Weights of a small GPT-style language model, trained from scratch on English Wikipedia: width 512, 4877 steps.
MLP neurons of a small language model. Each row is named by its layer, matrix (gate and up: input weights; down: output weights) and neuron, and shows model dimensions 384-479. Each number is 128 + 32 x the weight over its row's rms, rounded and kept within 0 to 255. Numbers have three digits each. A neuron's up and down rows have the sign that makes its largest values positive.
After each neuron's rows, "fires after" lists the tokens most often just before its 100 highest values on Wikipedia text that the model never trained on. A number after a token or word is its count.

L3.gate221:118193142114112143126150116150113121088111140147146098075174154125074115086174103104131095125149111153106111099166163146156171190120071127087114107087099168095074137132122124107142066104154162111171099157108134090157184107133123168178128114179126167101128156076059140152099090166083084136
L3.up221:116112135161128113147107082124173120211128129169089106127072103073121167151098211133067154100079208145099118102095109142143158088108121169170147088206116105102144144132143113196167125103129118090094148165127184153169093078141186122183135182081165127203088121149139051100155096089109145133
L3.down221:122055189139112088132148112148123122155116112182167126178127086128173140143163176123086144103112123100142123193130080159146093029125151138216114100102135097109082062174139160116142136148088134095121181115096090105170070102129119113171091142093157044155145122149161132156142120088136102207
fires after: " |" 44, " High" 4, ";" 4

L3.gate308:184071141153128160098173030114111110147180160139117093048151117193195146108141095138137152177164105121160134120106167086104178129103145159171166162126110159128128115133102148069165099099133124158107122145137157000103108116123111115111125082116174119110186139098221138072145096094166134098
L3.up308:181116158124139087135154101146167138105127155129084122100108112114139060110154130086160170114143131101096142132086119129135123078123158140101178139171058196162116153128107149115155150117123145158064200131168112093124098155134073076157122105148157120095112057147102116115191146113125138095
L3.down308:153086144150119145128124103121139068152133147165182103130155165178094053075120147118141137111127113165142107156118194105105148121075130095124153134077106106139174140116101092097129123163106070076107137127152121122135152152113239163164110166167058141147200102176156114149199166157146152109
fires after: " " 26, " in" 16, " (" 11, "," 8, "In" 5, " on" 4

L3.gate82:201121118079082130083150119090150086104160156159143108144108121147080129139101120114101121094149134217156150137106129113179074132136151141090123163103162070135149091132152148155097095129133148084150147144146151182129145101155123193101135118115121157017186148088198191132128107104124126099
L3.up82:164115113153160114125141104090092115164122069153072179161179158157179117120113113084109114126106156065139103075101068134185142111104151124115099146069121151144067157057107127115157113146139135094164103133120076222116072084120119120147145112105103116138127136086121122111156141108114143107
L3.down82:124147114123070074169135121129105134071131122164090086111107135147132149144112145025121165076114146077142132108094170173127168139157130169124107116175156147096147092124186079185174115083143156090146103117145170170106152088112132182054099237103182139158144086144158193097143134139148118117
fires after: "\n" 59, ")\n" 23, ";\n" 4

L3.gate177:105145130177088162128144160105136102153111104061103120128123097165105169091115132129169105058124133183102145131138105087111098094164107095141163117101098158108124175089108102156168150093093205064109158152188131141096135159071128111140096135071148145106104057078109093106143115131118169207
L3.up177:112166112156139142191079131154109145186149142117143101121138139184217158156139163151089083101111090184112148117126084201143131121173107126131146084169129094142087142172166147126134162088131134132123151157148176142094115163146107145124137174106086121105183146149143134056043136099164126171
L3.down177:152176078142156128159147118155138109126126064052156142118116100175155153114143078121123112124125103164150097118090164121125115109107143103042156184100124145143127158155161153083160087086153178136136164120120084138034117104078122100121197110132074061155109057096110114112114151142072095109
fires after: " the" 23, " al" 11, " Al" 10, " Ale" 7, " for" 6, "For" 4

L3.gate1262:151134075164101184118097144064127180149123152142148122085127135122163076097147126194084116150189171160145100188176153111119137133110105142146085093183151148137105105140130116156118135171086133160124116095105152099133131096095103067125157166167107096116174150146133124106168107110163155091
L3.up1262:171130147119140154165155085135142195095136098083099130142140098121120137123104125169162145212092094170135097143186134104088170160089149167154144098152132124088120197145091169113182163149141146143163146117107063125123169149084123141077133117086151117163188137172121161195169196139124155065
L3.down1262:131129134134173115164183155162123125123174141142097209106118179113099155123115054075170122158151148172178134111150122157062053095118136134165091107065116170132176159163176157160144143087117154132101171123173134040140178081109137111114124152120112123167148115077143124096142106125123115104
fires after: "20" 33, " March" 8, " the" 5, " Feb" 5, "19" 4, " by" 4

L3.gate607:123142138146128113152135116119094112125176158145141182085098108212140078121134095075153077136129106145135124134112148142195106143135150151163155058172102106119130046128130082139132146123098162172101075148125181112154120156144151092115105135134109153124214166146143085087114110157151151089
L3.up607:072150065098135161148158134138127115154167122170177170104142129128138182112112076111148101126192131099149137138088118103130135107153182122062108116142051058123147125114142123103123121138166134121170132086129094093180142079129157135160184121081148149116110095191156095102070106134105103156
L3.down607:154083087164113135150164116113151120160114079121154094126171103154152063112160078078111124141188103175096142177114190119111138073184123127125128145125117096158128160116102162123164157118068172125153117171137075109129093110144192112163151179190156109136079201136129055127108060137189103131
fires after: "\n" 39, "==" 4, "-V" 4, " Website" 4

L3.gate929:156082077194143159150141147178203137121141138147102151080123163140093128227107127139147078121120152145090165127126113082127160141136084166092049084166157159104137138179151146138107172161147140137139157070138118137133160120113092065071146075080129099122168104074173133102069092099156143102
L3.up929:154154090150107145165143165145133198090129157152127100134116135184177183131104125179136134097085114087054112099114124090112201121185170146189084072179102134141167147076105110112122159134188175090162089120151124090140130072117148128079077177213170168188164139140157105090150094194130101184
L3.down929:137102108102148121126127122100201112209162097128155091119154114092110078156128105077140112136129123152125119174077144186140149122178084166110138169192147085099078114081127105126086086129094160139145128184153165127203110102099151159164079068134169144076112175122123114133132122117100155145
fires after: " " 64, "," 4

L3.gate690:108142127140147133097162115125149181092204130155178108055131122089067156093122102115138114135095175132146115137055149030144142136115113112138106129125184138069154038104106160126160126145159204111138187116157138125134088161106191122084111110106092154150170092119131116150161110092096139082
L3.up690:100167119119162117116117203100119119104131120143166114113108138135147087144139175199068062037118123140125115189075093159138147130189140130180064123113140077152105099108102192150132111166101139169176189135125031174134117108056159126069136120121165107109139178077141138151152121135098092152
L3.down690:163076122133139123122113186168134210117099128153141097128156082079106158054097073114123143082180196109158180087117049135194185164176160151103137127090103138096101142085089102074137155077128130140079189160123119143186204130142170150137146079135134136114140117141090197140115125177104119148
fires after: "." 25, "," 16, " in" 13, " In" 4

L3.gate123:181096109098091085120149122161077103092102103115147094103131171171151158116104108173121120172173119121087120130117116147118088135119145160170190125135115086140122134129181162129107149152171131149117140123175155103113137177130145143174144107097089130044129122173137183153181162153122161100
L3.up123:138203162138087148112167111102147124129163100068130135164074124087130131159171175076141134148140092083117120139099150141177100154125180119169142085114154088106127133164112115161158161121109120113088116174187171083179062121143070143154184130099097196132121138129085098118086150175120134150
L3.down123:225109060149048135144134086113150141118114103137152149118072121148133152165102150114202120086131115157102121115152096162086126149189137103123131065128107122163064171123101099065157079121129092177114148158092136107164137084160168104096163141101127092132143135094138129138160147098148143141
fires after: " " 29, " |" 27, ";" 8, "1" 4, "9" 4

L3.gate1151:100143110136136182095175156173116082124107087190124102129180162175087023148151147141138154105110145137139135074136132109095127158114146144182153156142103162109125076095122144163213118153105117175148101138099155164136088103118128110122139024145137175087161162116138174140120080104113190143
L3.up1151:111114136140122116118130113122111108177131064154136137144102142156132108153156186106143142104128115084127076149091182155127105079124155147211112098116112110121102100126177152136141143121185074124148134199164107123084100119079147092134167107120174112116135179141144167091129158124162226104
L3.down1151:135134121110165148125125164099131099060078171140109107142137134115224148149098069192180183131117186185124124126118164120157130173095168113135138113099082082099140120090125121211186195077137086106093139138156164130143120132115130145079144101179169104109116160126179179127135060159106154155
fires after: " |" 78, " (" 4

L3.gate1293:101085108139168148087155184111109162130156129109156106162155087152113101117117145084103174138128087113161214132138088123062147142108158011222109171143082089120135150139143121130180157102157116116108121125127131109139071174074131160087079076137147132132124125160127158152093087089082122131
L3.up1293:131106174140119143109187152211152152131155168133150176105191091148205154177162127194163139093139174077136161159178146070117085135073131113152142138134152105163218185116132103162108150131119144122148130080111120104125168072088164128086173050124140169107156081142108178047128195191150111139
L3.down1293:120124044071165083138155155184157153098124156171164165187158158156138142153176209196075142097092088106141072104118116142144095134146107088140118111112167150072125140145153142127149112138136050116125116087119098113122125110141069114102105120141117131208144096075091082133134054111104094101
fires after: "," 32, " Al" 14, " al" 9, "Al" 7, "-R" 4

L3.gate748:174115139111169125074162128092141203076147128104125125090128103143142070122084123122114131080097156087157115138130096118122087138188148107086108161082104154176124134137079160129162074154150145156125093099099118089111172174104161100144167138085127148124153124077115103205162146138171094135
L3.up748:114130118125070131128107074132084204118123168131104109111156110141086138141119138129114151161114123164218154144207067100118115155151173140140145099079189122116118099138164195146154162164169086138156100139142148076133148113082084098141148158105185118042072143099154117190140188098106125140
L3.down748:080163146122092171145113185120131112114132083124114152129066090132138154123099151124145085159152157183086134055038155138085134132083166137160153148113154169178097126123122122159121128205159141095152160116149171155110094086149107100128108115106154156147053106129100096146166148160087175115
fires after: "20" 60

L3.gate537:109112119133132132112146089084101120162098140149201131147165081108110160192146188067156114153143059132094128154158087159112106160209108129149167082113076163173144132130125141123139070157147159164126165150156150118117117132111148115165123153096125108145141129136116139113175188116159115172
L3.up537:166110126161206113120127120132147148114078125109086154096061120086130161156150137163139208126122087122154146086143104059108131165072200167159061108156200147118131105078131103177174209170149128109103125129164113135104098159162105116130123147135116126098078157133099110194154103117065082112
L3.down537:119098148167150163140125122101164114032167151183147132083090116155090082141095093152158158144109107100182134149164202114119138161108092091144159130127113183122098112117082120082136133093125092112134154122170044081093098158145080089152117164141096110170155101151096066122087122138150105094
fires after: " " 64, "5" 5, "6" 4

L3.gate1157:065123077130148141196107133132115116165094124089134156175127148129074157102078131126131124069101083162113056062159108128161084097107151156112090124091179101139121159140140143142152115124125097103182174120143115162105124117128139120088088116106132135118132132119129093069145096120129139113
L3.up1157:226145149158146109143147132154136172134132162159086137154140147172121187122098103125130129163127123107074059138107088131133129187149109144175190100106126132155225089074079106158132101082131093142176149144156138128102123102116097079064122063098091126125146123080141146149095147102152107165
L3.down1157:107091199089145128097124174165134080140120141094141120155164130129140097145152122145059142154102116149119135091199127156134126105132131077138142126115109130108129141144096135097141159176124141101161138132176112164135076151131128132154117147112104161113121169105077074092120145143147136132
fires after: " |" 23, "|" 14, " as" 6, " (" 5, " also" 4, "," 4

L3.gate396:187114147074149102120147099145108144173146112085140063126115128071126133104089118184121090129128149144169071159128166053140108113121152115111140180139127130058099142146129154160126171145082111141097138067113118046110100136118103133160111113138134143085174175177122170169129143035154115147
L3.up396:094092104095113057110106162155186095100129148090134112119093136099180124058123123084143218125110095162195094124062154109146156113104151111128143122165118112106143063123110147109162199164132140054158146167142142061090143158117053174148187129129147168106041110136094148123123104138113071156
L3.down396:136151150098101128125110150151136141115096104147126106119161151096122119102095104103157117124143184144081131100122164111148163161128143055098141083139083113178152149144107170146164141091124130094151098078106135162073144116104145099147131134088100173082069162123161178129141100099160165092
fires after: " \"" 25, " (" 20, "-" 12, " " 7, " '" 5

L3.gate848:141143113153129186127134125118092162118157124139138143166164072124075136148121193107100107092133151103141147120119137101102160161104147091120142135149113108081116116153167092157179182133171208146181163084084139109122095139194128108103087110144159138133110098107153223112153113135173101123
L3.up848:151080103104129115104145094055142154081109144178117078077125126093164125138206165119111092089130140131150127188142118157164124130165102141103078151121131105117098145099134167147115091160126119144110135104101124113115105135096163113147051138089119128124102140183098105172160145089136169147
L3.down848:101076159108072118099067137089119147102116157141059142175127115075132108063119126082110075156138164151134065088158108075171128123132112130079127128105080186172121072148151110138117120130147111105141112163143131132118114133130156133139116107069088123107103114119157056076160116071152124122
fires after: " the" 47, " a" 8

L3.gate1162:113115113109098091134094136088134174148106107162059153120146125066129139151143172114105159151116110106119053150139113111170120142177071139141051113127162123143080105090145113132129199065163139154142072082109138074154130050095124159123107153105149127107122145077159139152125117094192135088
L3.up1162:138083114171185129143121130136116158125080126149071151097117104146190144132139170049105146098105178070200142165155097144124110171116058083169104112071127093119079050103091154100174152103159151124159213103163108131050170121103182156162116089118120149136120190117235146118160107051161109122
L3.down1162:096072197189115156080143101150168088207107143116128165136137140154144150155146182233187153141153140128165139147146110140138133118114106125132120126147138125155137124151113159094103101113139124122127165116120078186154147084121160148150142098133153109184146113149183078116148095091149128107
fires after: " =\n\n" 16, ")" 15, ")," 12, " a" 8, " an" 4

L3.gate890:105169144093113168145122196174145109096119120130166177178138159151185152117158072164153148138091084164160161132166125152134129140204161064146174123130150131155099142149178136126080077145107136138061147088163119117140149107153162098105104072175089156160078169108098156166121093102126159159
L3.up890:131108171125188123142160110144113137129171094133094106114194151069176201131176147046172160094108111091093146130135159120084113152070108200115063108122159079130094094126183160153116135123113186145139133126170117125115199120160122142156161169155120192149120133075089077058127125119144146113
L3.down890:157092111158095143145083091115074095089117174158164132053094125148108108206118102244102117116163159180154115114174071063087160103139124143209135136092151082181173101115162135125129128119130127162099110148126094123095168222090095117126109120212095123114118150118193108080135151080084123107
fires after: "," 40, " United" 10, " " 8, ")," 5, "-" 4

L3.gate593:113121104092129124119118106150144184171064134100163128056118043169105099105123131163179131185130160178127110196191151159115081069122099123071092098106133121186120141160125173158138152139154100054154059150112141106097152139128106143085156134143138147150097109103102121124176113130118145101
L3.up593:147108099092125122144112151087092087140072087077147137130083121185068130202087178053121093191080164104166129163168056149137103095138156107138082097155128153111122173110123137115092151137092109056124092122095112075073107104136139133127129111168121145093095107091150084133123183177134078137
L3.down593:142078147110133133062118109146128134130104130164120092122114123141152186135138097071130099156072135112154129117108177127182086120145193167098114126145165116165095164096146161139123144141135136135156080145100126143085090154154047115134188133106136147080080104114086153076115148140113141112
fires after: "-" 34, "\n\n" 8, "." 6, ")\n" 6, ")\n\n" 5, "0" 4